Weights of a small transformer language model: biases, 333M tokens.
MLP neurons of a small language model. Each row is named by its layer, matrix (up: input weights) and neuron, and shows model dimensions 32-159. Each number is 128 + 32 x the weight over its row's rms, rounded and kept within 0 to 255. Numbers have three digits each.
After each neuron's rows, "fires in" lists the words (lower case) most often at its 100 highest values on Wikipedia text that the model never trained on.

L3.up556:099159107095121122138064123147117173145099132141061085168168138137159106109122119157149110125104048136102166136123138125147100181148106094135160047163099118115132115151173127087143155122170089033189133188151124117129124122120117135149107106139101190117119119131147114095066128149120111160145125143107029111151114142122124097132163159099139149148081123164070129106102150153161149070093
fires in: "through", "on", "as", "along", "throughout"

L6.up433:098190132125176158068107094174135163145149151094080160095122108173144180138149148137204133143150146118099150188132123083123067096140143116108182113095119139051148098126163098105064122113177147153145122171125167145104148111102079087135112068169048138182145126106120137153128100114158125168132111147124088124118111134078092090082118103120219146117114134105118095174122123125098104120043
fires in: "of", "as", "for", "the"

L3.up731:112125082091148071194059205105161130110099138105137151150140114135120178154095164105137148153134132102161180097134193171111181114121140090110172134142112150177181097156140147150107153116189151119109083133153169087107096090133117114121116096105154164104179131131120100133117072082109107109099098142146129137114127161096062175115103072160121159121131070099132067163131155108104119064176
fires in: "party", "part", "parts", "votes", "particular", "parties"

L3.up582:097161130112125116142136146173176197213139141189110112082131140132132128145089133123121107089128119068090157131150136125128184100090105138127140080121188144110131115116095130115189143154162150151147152174106137105125187150087124111146143112093060156115135099104159130042126094112121113131135089075131124122124108153087141095099108176158150157137099141131136077150127163111090133103168
fires in: "such", "including", "known", "include", "included", "includes"

L8.up518:112116189109066164128144137129187172107126125177085135151143123105135099107151132169103168077158104104158095126108197119120092141127078160137129066065164113107148134106121198150160138136117093169098139133182181129137124117115172107180118127106105145119174126119105137150103141114136134113122131135169105113100118158140195117160135123144119205136105148089144191113101143122121124136100
fires in: "km", "million", "m", "ft"

L9.up535:098147180177157167179145166144191130125155123102142155124160104166173165125183154093120137165141147124085174191126204171142141109056122150113093082093097133110159116113109147121119105148125054146061138172128156120118091081132129181121096081168103127108111125145200188032133101160102183118113106132120104117123145187132136150104111150097107128140111151101043172152179125177084116116102
fires in: "the", "one", "every", "some", "a", "another"

L8.up492:109145112143130187167112128216095103100078138136122091155142107102122144134165108073152158152093106142152108112132204079104114146112122164127101161158158119180127119118080162144130152097104156109134142150133215098068179106134094133142105072120155174152120150141173137186115148084122058105113130186110097067146137117082104086133072112108109102153063093189095093135066145197096135127148
fires in: "that", "2017", "when"

L3.up229:081095148105198126059111103124137145123081151099125119122063094157150126088080181126182141134109105107129166137193145133161109138126103120128152106128185152141108056083124110055082142079145169089151153192120124125106126094133174099121167111111110146096084170113142122068111114098108114118136161113092115099136140146062078097160143198152149136181125114106115183158146167144133168127106
fires in: "and"

L8.up121:109116149132085186098135138187128185176154100129130141078083129136146140140090123085142093106129130119112156139120181157141088103099095151167176101100170134163147125135133129117128121174129130136080120079136068106087116122128214121132123104143125114147155163054151135067121131210122143118116113151141140125072072109085170135076130207175112185161181100157111094071101132135123109095110
fires in: "at", "website", "on"

L8.up6:140175137131118155146110121211107098122126116146110128139155191087118143096080133085135161101137117085060098129151159148147115172099120117095155100126201112114126077156090179215171092125168136145124089105153134061167153119094183099134032145134129165105134135162131112117137176147150079115101111127120087154208127143124085171124115140121142105165120155143110157128112134116124156056086
fires in: "in", "he", "it", "on"

L2.up341:118106125151112126159150093166141087185142147110086139052066159124172139185103180114175118108136142115142124182118118080100123137113119160169135122143151137132117108077077088143094124146111113085132122212208082094126205137101139093129132057107075145096102105155144139103130160084139058110144098088091125103100134152097102124142123163129196146128155128126148130168153135088087115111199
fires in: "s", "and", "or"

L9.up131:091116125133163155148121116146143081136115127130136112204182141134150148086097124127155143168133146133142111177147139158070143094070113119097147174090130152044133088137126141147104185138180097157093062156126102153198145109135106116170035104168089107129164114125113122056146103131139067170087136115123133080112091101115090130112130131159121168105102098140175109145153149094187103148107
fires in: "a", "action"

L3.up405:104078160124151164121135076156114111212122123162149139096119065147161093101102155129111151195121158155140100076144144137120088172124108147167107147065141124115050141130113129086131125087110203152111045101108121129103131129120111074116133113132110121144167137112131123117068154166135146113087193117100074140063137153119146100115088190133169129132119047127176150168121137183064173159054
fires in: "but", "so", "her", "it", "she", "career"

L3.up361:132144113149158138144131145167142092134126097106093155050099114122096185084102133148113105180224154113133145177102150057159128121088117138123130125189121106142094100146109124110090111190158149075157144137181099074108194136125115159122166077129105135086108104157136102152124185127116119115130047125102117101103129147078137133110042188110175173161132106108070136159108106111102146111195
fires in: "of", "in", "the", "s"

L3.up214:135136156147089124139105052163126113103124116116096192074134178184163175105119126138122151067081109115099151133106167068135148101115196171134120104139137152149155113074125131114095140149184114101113118150178140170146238119087081142147149110094075125125169128107100122136125048130176078147136113088150132116154151162118066107128115135143129164140154168106077066177099127120103129065086
fires in: "for", "in", "within", "at"

L6.up480:114168072122100147147118088162127111150129131135109100141082137181134145128082136115147092198135038132111118199156187099094132127140183143071142126054125108128160100080091085126081171070179078105075131149168144129088104126117172117201131110182160144143126160091150120132140116095125114150125160138104103126116125154144142096094102154090143167152164172127083174229106123134090117160103
fires in: "as", "became", "made", "degree", "named", "appointed"

L8.up409:137161110160145141156105154132139133157122117141133096131193153170123150054087104094075149142141161152126075110153247175126152083121139122116096116180139125140184055162116121092152154100112125112079104128115169113109154139085092110109136094138132094086096130121146195115162082141138115145089163090099092128109108120102136146103062062098116144201094143147124086184090136174138102183092
fires in: "who", "some", "one", "they", "any"

L9.up393:154133118117095164148118170173085082112127198183162135148135156168132126145150140121080164131113122157058146103144180121154101125110144132113082115096187110165140129094084172099117203080127105206109088163156159093115139115122128169109079113165091105131142097130179119104056108133142119068129176122081080135206165080167149168101114145085147138122126098127125148175115137197102131072139
fires in: "he", "i", "she", "whether", "heart"

L9.up545:081121096147138133156134140121159136157106150143105167105160123129150110115068108076155115089141112166162111139171137125138138118181177162096131108139149098131139133150104158157114090141156130189162129086072141157138103113094097114116148143102079141185158082117210164129128108171105117090128022153099131115144173136137109155104124098170155201136068139156144110076081144175106191048168
fires in: "votes", "party", "date", "ft", "zone", "candidate"

L9.up136:160080136137150103077138136145126111120121140131109147141107089169105148096129197105129136100137163111145132183129115141118045145110171135106136096132157119137073119039120125051166189155099071148119097144125097148177082134077154155131128143106106140133117141144194127188118156130124124148122203132155164093116099107119107174148111152152190110147109137133114154208145136170102120126161
fires in: "is", "so", "are", "got"

L2.up202:093129105136103119109077114192139139174108155089112096076138116086124185069096107125142149148143115152162150117102173108155178088124164124086087118171215152190096134118109129071108142134161121079113147105180139163105167131106140086126121112136054179089086179145189133143143130162173136147086111187095097130188166140153120158160161112106089136137107115130134112137030138150127101135150
fires in: "for", "foreign"

L3.up707:115125161091147142092112108191088131157086135104138154098103099133123158104126168171156117148135127142138141157162220097078153091113124122119081139201206132166081113145059104155118131179108142175111140094156154154113141115069059174138113116173180140112129079088133154106151103108121141095159136115105092112140146134111107150144161124110150169150122134138082163202113105112080146083184
fires in: "at", "with", "and", "to"

L3.up741:127151131141143093077133089134116092166125151143093124087107170130120168138089184078150110091151159132093117164118144041130170138119131118171110123138208133160074115088107150102063148090117132118163120188164120140140175109098140130137164082131071082131151116161141128149094072140145118113104180143115124130117117150068084136172119179099200165136146124165138135098085122116130109103126
fires in: "on", "as", "to", "than", "from"

L6.up765:142163118134145080080122109105128175126138126157116174115175153167149084109124098105106148082174106122190117063124157123101155098083126145140221111073165105070109107102110164134134152102133131126160117143177109048099084099103149084139130147124131133117135122130137123123141111100118181103105154159164052091143135184100152213147108101126146141157102145160122110169135159092075145110173
fires in: "is", "most", "are"

L3.up322:105177086135194104140123145217131158151124124093145146112131064151056117149084121127171121136095127076159136112130130127095142137107105123173135101032156122156136124103108128082100153118184193108202075128143092145139193104121152155136093120126093158127111091131122142075113104137148146119173111153156121125111142146112107146071062177144172092143141089110098159153131145122138120140069
fires in: "was", "as", "were", "is"

L9.up375:109161109130178101101137140131136173103088094109103139101085084122177141170062118066186165171130125142125132145097140127117106114131153133133142113166206162111112098133100148109122126081188147129112185159158095099108134120125154093117117149147117128123104141136190172039175114125131155106101152110174121120084169157156132137175112129133180165126166080156108105134102159155165117093113
fires in: "was", "or", "had", "and", "being", "s"

L3.up246:115129142130195106165129156139167147160156137098118115180119041158134134090154167156140093179199205122136114219169111121081196156085109147169101140099165154137167148118121113073124121109104158125129129200069125145156156123143144113126142085110125152106142100102118109126127125164137104101102072120131175106104129181086164118115043139123151146114140089134079155146115118088109115185150
fires in: "s", "his", "and"

L6.up299:127118124130145116073148123148140156173167127090088154105135138173114144164153178129120106126110126131174115175094097134150118066031099226171162110096102168172171106136077145133144155090137081145093091149087141118157190125131123086139157089109110106091152121095144141146168121161101083149135116149103104090133117147095128114160129162144138171171127119078128083154073165151100181161087
fires in: "at", "rating", "of", "from"

L6.up34:117159149176201166102113087148184080129152168116071099154109159137134095178082136095123126139154116149091147155158129120074169157160128162069191143138113133106131094139109126117144119071158144160140117120160113115135164140090151097146114171132106117141149203106117189174123103109116077129107086097097137138097044177120150140162137096131192122179116105060102082144140145124135095153110
fires in: "and", "can", "will", "to"

L2.up288:133121127156132094095103107206138171171139165086105086117121100127122206106116154140127110164187135148137112176124165100086158158085113163144145131164172092219045128096125111086125129154147141096128158176169103082139246141123103095120075119107119109099083104129136109080071128170114125116103075145141065099165179157126146143151055176132125138122118080159095093144094148137107118126143
fires in: "with", "were", "of", "are", "to", "while"

L2.up386:101143107114111128161076155156169197123049125136053115182158152129188109089121129167100128183145150147094115187122141082098125126096140116090128115150110204132063133057116138103099134144152106096157132132197078085169177135098134099110112119160083160128079102129126149066084139156161149155133144135158103125147162113125118134114154158129099135135132094127121095169123117157105144082217
fires in: "of"

L9.up728:117168158153076085142129190131182131116128138119119119129126161137074098156102126111128120115164091145174171115120139191125136108099173099135156093137093146064182086097179138083135164117145150104059103142154190136096101081144103078089164110117085118125142066095145137117063196128125102159125152141179135110143070158166120151072066090122142140089100162106127164140067135149131123153121
fires in: "united", "command", "commander"

L9.up138:141137167142146157112129106178146147106101157110095113133106103116131135211105183080203097128110124075158123150166118100138099154140136127112170118135129071145121078129097102056105164078148129113153153100165118121088137147162108061141099168095124135126117164100157106118133180168150146121090110106103131146102118105122117139124118067179144111122094095076133159154123129136068147082178
fires in: "constitutional", "was", "is", "and", "cannot"

L9.up250:135105088094052169151191110151086119159109170074179110095142151146131093068153123132157107098138155199090088090134122161140146097155153142139141085089167075168084094106145099123104156106175114138122145136171162087141101157085141082143112146145131142137103104104169142102152142230151129169079162104128093100153129160145144123118186141092192128137061092161127188093087167112111111076198
fires in: "is", "located", "has", "was"

L6.up551:098106122115164109137117090154169069107138169135118109125229099124122116115076177132180173144125134111161138140101092083172132122129182123122131105116140097145118141102153167052094129144156103132089048131139107177116081108160150128104131119112149142110151126139154124117112144153100160160116082136127117093169130104101096088155122096149192150120070158134141121200113167180165161146130
fires in: "boston", "year", "korean", "so", "while", "jennifer"

L2.up287:134161133147144149093155110180155155151140144096081109129072134155179160138096162091164118087149110107101128183114168071111149126108141155134101105187178135163043092080065119087091110117127116093146134228190070110168207138141121098131133130099158147116115102151143185041098103156118097130118109154135106129122176126136085121164141199115126134160138135139074115164077136128128128112084
fires in: "and", "of"

L6.up128:091124175183219093150098114155144102163125145163137085157114131121116140148064211120204150182108133106122167137115149142142092110095117169142090144096168177092118142100155092124038163114080121158138152149142149109089139109097194172095109158123127180139084119106163096085129085180131123139117119131112163091099189128099134132142140084107161134108083102174165124111145133140142158079085
fires in: "and", "but", "the", "although", "general", "as"

L3.up765:106176125171137100173076094189196167143056155147105093112108205164103166108091155135157123101089081095092194143110165089129146150106151155057162074136132140150141099079175142100111135113157116151161107121167093134116151100137097111151151129082090157113098151113129157107101164116135106143125104156108130112184132129152073097116161169147108153139087139112139089154062158135074144077121
fires in: "of", "for", "over", "since"

L2.up48:118114118151117197164080126240149171116104104079072079151155136127094112104100160162120106104129182108104103146145153153068148173142117145155129091183140129136098127150085102060075122123109124054128097140138091158131216135108113176105149116119094124155103161148137198059071171151153151141113170142113052135148179149146111128137095165123129135118125150100125121181098141171104137157143
fires in: "it", "in", "but", "during", "after"

L6.up704:104144157135150120091139136131170106198162122129113158089199084105158172029170137110116105099126091111174091149146099142138161145115082164183131127145132110167115155112143117124151179110156097100082107203133147139118095121115164150113139077081131158123108141139088130101156084144063115110139109138183085086109138178127115162169051188132141168147081102155099092150159159150128090149150
fires in: "the", "these", "of"

L6.up574:094101114141144061161086160232162115091148138097051092160143153131120128121123089122099134112175141122116171149158180074043169153146115194071167115124146126099145127145090152089148122158140144214103155140167118102142157116130116156129135091120068160124178139115086174095095136120117104104127142101125110080119055142150162161158156161171151185137087118097144105141130148136126154156131
fires in: "july", "september", "august", "april", "june", "january"

L6.up678:134152108132148109103158126131135096111149110069095093094212102150156136080088122090077128120164093161161108102139153077142148117084090156134145059082138100145082136092110148142153180113164155100094129152165114116151140116056196103159114129100096132129121129116157161086090112170128152085101128067162113129179120186114137200105030130153158123159096082119096161162146123136113128166095
fires in: "are", "other", "some", "each", "many", "others"

L3.up178:111136141126134090123140151126080122171181144107104141130163076173098130117126123098160158130116112151062176162144119201141143109153142185071157133088119109075177094116084178129105161100157143146084126175133149155076157093080114049152081066170122068097147166136117074124106076114099105173065138113101075118112114143109133147111132161175136118152135156155125108113109170139079135112048
fires in: "the", "most"

L3.up188:137137129132119136140101153171131130155118150102044118169079215151097206115132140116114139147090155127090110131115138143162107180144145132167106125183146101121095111160127129037105147100112142082138149140108141021085147115099154131146110126157133157117095211117143109114109118165102098147087134152117087121110169134094106110186185131119104079159129128143048138147065121130076143125125
fires in: "after", "however", "having", "given", "eventually", "but"

L6.up35:141137112147080129123145121155141083144158125135100120153106114164141166078148184115155086183070108149130157147115160138191104138088151149074143090151099102150142105076078120130135157075175044143108120211122128202103126104111067145142130099123123124169117111140175071149098098109156028166150151123088095131102136141157158115134122138168071153169115187180094117150085138188118123142102
fires in: "to", "by", "playing", "serving", "working"

L6.up305:108085084111154122138160069084121094181067153103127099149130127126153126066098162131160135174111148145085142139121126182127084108129151120101119154112200105123138084067068156132081127119139170122097151077098099119095158108092133112119075148128108193150180151119153138138141086206160110099098182144096187102145052121155059179180108147173163120120093137150118064156137139067150192156128
fires in: "as", "is", "become", "are", "like"

L2.up561:110124141152116139113121099140126055188071147156110095152110193169178118120109183084130146164134116171116145090105145037129129130121151115171119115146185160152114123103127106104080140082092145118113126180117114161117110128132103109120173135129142114092116131140163169175082119105125126152109255144143141138135124111115073098166161153116125124166065165121105175133137154175116119137097
fires in: "but", "and", "than", "while", "however"

L3.up314:143141128105078112104165120098097128140129119116083112102155149136158174051126126122183162092150107134189160120147137081161080161111089176123123119068113155127092092162094136146080140156175071156122154140120203161138110139129154109110108131135111093037172118087149105174132155173112087099121137141176119135138168159077094154086115118122149220144109190094108131144103156090150158115183
fires in: "at", "in", "mi", "km", "times", "m"

L8.up671:127143092116109144104082071151122066130172135114100125139116118119093098137062109080178144146200086184087129148132145116117143078161136089162131157132111053155096113179083085096098148152196124089077144173148125139133197127138105147171148090160084137146125109125156126116102133110162156159126193130121095116074146143088079120107103110132135123191126154152100125203123154123130030104128
fires in: "his", "became", "as", "involved", "into", "to"

L3.up369:118149126142097174137123135155142082130146098128108152088156102098121157137110140144205134139131126122123154178138183065108186133103089172083158131206162108138063063130086131138111112186144087136092091144159192155118124091131175146102167113126101135114137099145128104100123103134135048067117090169151105107148167212059098134153119158161181132123166140131097116216157161102150156122135
fires in: "in", "of", "the"

L8.up601:111108142138166178196111081111166062179152170125094146115115113132153080144100116098157140127123144112130126174099160114069147166100114107092171077043171144138103142149075157173125119117123135122098110153124072163198143118148170129178076048146093172050122165114153155071078111143132141154125160177147106079099135147106107146161097096175180128132132079090151120180087149093104166149079
fires in: "s", "her", "his", "a"

L3.up706:109117085143137072130094082094165122152142143042095165094123166159125093139080157080200130117131106176094191126142190139144195094103147148083079072138168126157135080087101149134078145112149097160126163188161106152114107093025142144150106112080080137090151186135174109135088115121178057143093167120133086112139161189077096131171108114146121134120098129145098103148141164127124125138125
fires in: "of", "s", "its", "more", "about"

L6.up562:126188184152074174100117116131142067131140163074191125087113163184162141058160160128076148175153150111048138080130132135143073113099157104118184128109119168120084098128164110114132106123165155160088066120056204114116092135113114162137133116114093116143090156090103120128072106146112079125100153170150111114140169153139081133153086154105140132145090165099147083124136119186072135138076
fires in: "he", "wife", "face", "friend", "life", "father"

L9.up562:115134064141211110068148139135129118092139115094140142120178079120113173098130127147185146145083128143107136170101139063159149131136043136098136106137126155118178056137141150073069103115114100134134152139144137147121176144118140113178177097153118112138126161114127089112144090164108106126083121122102120088102098102102087110184161133096126194106142144149118082172071135188141090147083
fires in: "of", "in", "on", "for", "to"

L9.up381:130095096169153143140097154126149078106119152124098136080128106154131118140129101115144161157143115134170139110136153142118167152137130158091097100115164146067136109148077168155105093129168154191079101137108179123101166145100103124101075110132145145194138188066132162138134144170117138123133160164145131136158179096132143211172107101166150138126043190133099103072090132106117081160157
fires in: "june", "december", "april", "september", "february"

L9.up649:159135140109087180131124083160121203132088201115141136087090122128188131115132108143131114152120172195155126177163154105089097106074150088097109087128126114142127145096096119104093140098110139168077119151183169104051161088167160130110155148140135160103147170071155133129093123192133151146098103144103138101070133136213157112130123155130135109171145221099112176163075102171104102103141
fires in: "after", "to", "on", "his", "and", "own"

L6.up43:149154091183139098146146123239170111084139135098125099123077146143124158096096127110113110144140142138070103169134143081114102146065108181121075114170158163164193065108134125164073101127111121116141115173130070121100202148095142096107137093096085131135152096127130183126079154157127113163059149120098152117167155169127089112129082125146113135153126131114082120196124128132107100200180
fires in: "to", "a", "by", "and", "of"

L2.up328:115153142137142122125121124198101090169090103085134138126183148157088067141111186112148123037076144116163155109126118106138122114121155137154122088155131146082153110131081142133148119095164096178119071185081091169106126106131090123137053131073129082103139134106126138138135134189122130129171166238144112143182136163164136112171151108083137117134097093128125150096094133168151113099021
fires in: "time", "that", "season", "year"

L3.up364:092118130170113096147146154157097068157128137091103151104094188149147130138138119090147121066124114153122097108116140113143115111084095134068108131163155113123154121169081153176103118107137091147131143146140153078126176124171182143124145126086084137106116112141189143181113093175081080158131166138080130132118145163116033182145111099166125119170061137126142035124149120108126132102191
fires in: "used", "known", "members", "that", "not"

L2.up412:120139114132101179090141171160116120140179164131169157109122091121155133132110067115119103136164123234134140119180110147134096119114061165097160104071122100140139107115164152176129123156181137147115102082075159107110075153112152066135114134093146094156158099074114097123088181120125150110070173166157106107179158147104090131131095116203183163112139144129154114078096142080083163163185
fires in: "died", "released", "born", "began", "music", "published"

L6.up358:101138105144147090134128086157167142159085138092175139096086099126064154113126131148178097112158135113152140163160127126130137115069058114167161121120154104153088112093103165134126167108180137121108055172142131183097197121115112103165161150135080127116149142101165149117097137165131053153113105204140104096130087169117134159099105120164173160193109153088162124163118141127094108085150
fires in: "was"

L8.up95:132175141134149165115118125158108107127214182117207138153075124181141168108164114131071210138114210142117117141117146076100152067094103155112169102087142181076139106109101146165104102100090132108121136141112113107150162167102146129176161070192158103169126143117146107161132113108066131084049098172157080088119155146094128146108123135132149151157143079096113084161122134132103120090086
fires in: "the", "heart"

L3.up512:093127144106186031099118152147085096154115142135104209085072078125122154158125079104146125120148148109085136141166114143164139147111113135120137128121136168102115087152065126137110146145127232202136125125097112072098147159090201162093185058158085112098141081134155107140091078148120131130115118127145108116139103162091110148094177186123242169131156112089141104148103122124136118090119
fires in: "the", "called", "named", "established", "s"

L9.up212:136125136150126160180150170148098122147134196142153176097083138097132169119115129112115141186083165090106137200162119166145148117083128166138178150095137142114121153145118125213101179087098164102124111090088147104142136142130175124102131115121084113085067185080126092129113172154115116134107215133101116106148122144140139114167086110128241113124119089115154056204097158072118085157178
fires in: "he", "she", "her"

L9.up119:137146105176146116084128127105171103141138135081143153174164153117086088127170110101112098090136171132089196138115120197110079137050141113077078118158159126176185121058113155137190102137116130182099120164079122112110110142080099072147123154102108105133075139088220146110105109112124108136098172102199097160122153138128146141172086106118100123132121073129110099124120137150098086139091
fires in: "to", "that", "each"

L2.up435:092119115114180128180180169188189120157147122159143114113182123130172098131090081127148106171162175145136131082161136119131176039097110145161110107169152164112104081087112150172114124153128124062112109124120059112131167147145150148140096094122127103098093109153090180122094078154121118105138188113115118149199100153130126147071089177149180131117109151117092166121089127100131123117171
fires in: "a", "one", "an", "affirmed"

L3.up277:070120128152119125169125098173131133181124151032095143105074111157108126134117167101151099113147118087101171160139162142135160134074150121136155062088165126167092129104055119111147149128158130092120168212155127156148171118066130138160131084102060184043148168135163128114120133133130105136156085160120074076135113154123104115091072155144197136138118035124154105132097134102086174107168
fires in: "s", "their", "its"

L8.up473:138124104128198173174103088115194108075139110150139169138139150095158118173078100174131225165131112159147160151140115109107127099099126125133156147092156144090149116155103145136127180120091092156147083104108149170165155138124136151143157090111125095115081115149120141015149088137171074089069130103132080088136092116080148122170102115163136161131131177170160082083173141136162139115126
fires in: "a", "just", "stops"

L9.up263:084155069146101129138178153139115100142099141097107141121099072211086105101123087106156105122106141183142167154118150145151134083110156143157175095102196166180162085096089107223111118137160173133089144127135079084037111140099119101125042115157081190161179137162119164108132087162168113119159121119118113139161173144140190146149154180125091152120138118142052106168136133151129090093116
fires in: "than", "is", "over", "has"

L2.up162:121137076128114168159160113170156112192131111070097074107114155128104109124095178129142113108157085117115124090130150166175104134142147156143084094137128118163124083135145147160107087145163170072109110160051132107128124126139121143111131138093064171179125085067193179137093164144148120111091161125106086136162124138126109084152138150104111158154081174165097085107099139085099153158091
fires in: "known", "since", "population", "from", "such"

L9.up83:157167134133108127107161122156087073121185188168178143134107118187125106066115147086079165104123096102130121139153163161120104126101102134095136188164128149109130097103107121171148129099120129089090117166123187076079172159124143165136122119168121141173080139138163123109112086134124152105099219117134160138096199058121128109145137106147137114204081099180116130153092135184098114113110
fires in: "he", "you", "t", "we", "she"

L9.up55:131101094144165174071112107138100145087212158114113089114160219132190131161115085141168133206175130197130119149122128114114105155119105136122095143095148132087126076081158100121095129196115131100184157131140136142139101152101123145144147111150130104144093180114110180075158106126138065130116149108082068109090163129118133129137150111164126183129110154121173107149125145108039072112179
fires in: "to", "in"

L3.up157:113167048124168111106080155140183160119110134173133139107151099127084212124123181145107165174131145136179146100159215140146192130136113186114109098089116174138159108094113121054110114118132157162123129155110096113120159093159084107116102123110113074078125172105087071108144143104111055106080152096172127098168121147164164151123100154105173138111118119114119092174078121164154113191089
fires in: "united", "of", "states", "2018", "2022", "2023"

L2.up16:136105152150142090121108138178197042150168148122137185122090087140157196130107130153150114162137134095168137198138142140156154096109130135177141096158143107163125120070092139123168158151187137112118089115124120101080191105149127173132131079069151183131101054098133140118081125124118152120157154187139155103154131139116078203104091110180173126129134156133142120202170131058105163104206
fires in: "was", "were", "2009", "part", "is", "are"

L3.up438:123136132140162099090118100161086170139138170126104106062077063085107181131072174130172078141141099133139144149162169040131109146131059128144134089126192083136149108105153139114084152126107110117106137126184135126144095115077234095127090136106058152076155184123142111065093126181112127109126111115102125102094187128083097159149114104186113131121120138159155117122145127132130122074167
fires in: "were", "was"

L8.up766:159198128142184096130123147145147169092158130117122157125146083145145092127116148121141145097146088131095147126133138109051120110092097177126137102090115171149111093177097164138189147128105062182111144120071088089193171150094145121140082090175161124139135091136194111109046125144134100114080160171207088112122171098128127125168089111127175135128154102096125145148075121174153094066111
fires in: "in", "a", "was", "history", "whose"

L9.up690:092126140144122174122151158160126162130165108180117160116207127134097100137072114074172086090155122151107255136158152167129183074129126094072110128078121111089147103079140167184113144154142095162111111141132149132169083115120171089158136146141097119058114078157105115075085112128125156198105125086162141103054114126111120115142101152108142136152097126124093148118101155136126142074160
fires in: "a", "high", "football", "centre", "available"

L3.up175:091114113111140094107074152177128097164171157169119099073176108125184127137091130058185138092101122150170152074133146103164140124149149154175129116092177143067113087131096139181120111106203168066087121072077122085096138163137189148142093076087093142081153095103127065141131127103134157131107167171072115110193175142119131101173131108134183078127095119172106103159142127063125128133131
fires in: "announced", "served", "began", "released", "held", "played"

L9.up650:069104125116114157134109165121142127136151171131106113132196155115151077133078126102172077165128152168063131130179161066101103135143093085079136136136153089104129135111118137096110119190160151198167132078166094109083123111123158162133068108179118120161098174075206085052092162149095161132180138094073114133135106135151100136188121127152155129086118140130134120097122119152136128103134
fires in: "on"

L6.up375:123114158103098149094150081164149107145094140098110084087097106093118101104084140082179187115078052146197135162106107100099126103105134141183172116072178135155114091168091140112131127070094108115088103160108102143119173154096219062115157146143111154089115159090167113120125180189121137139071158171094150095147096134110099114182087102197122107158199145149160104148098124117141089146161
fires in: "would", "did", "could", "was", "were", "should"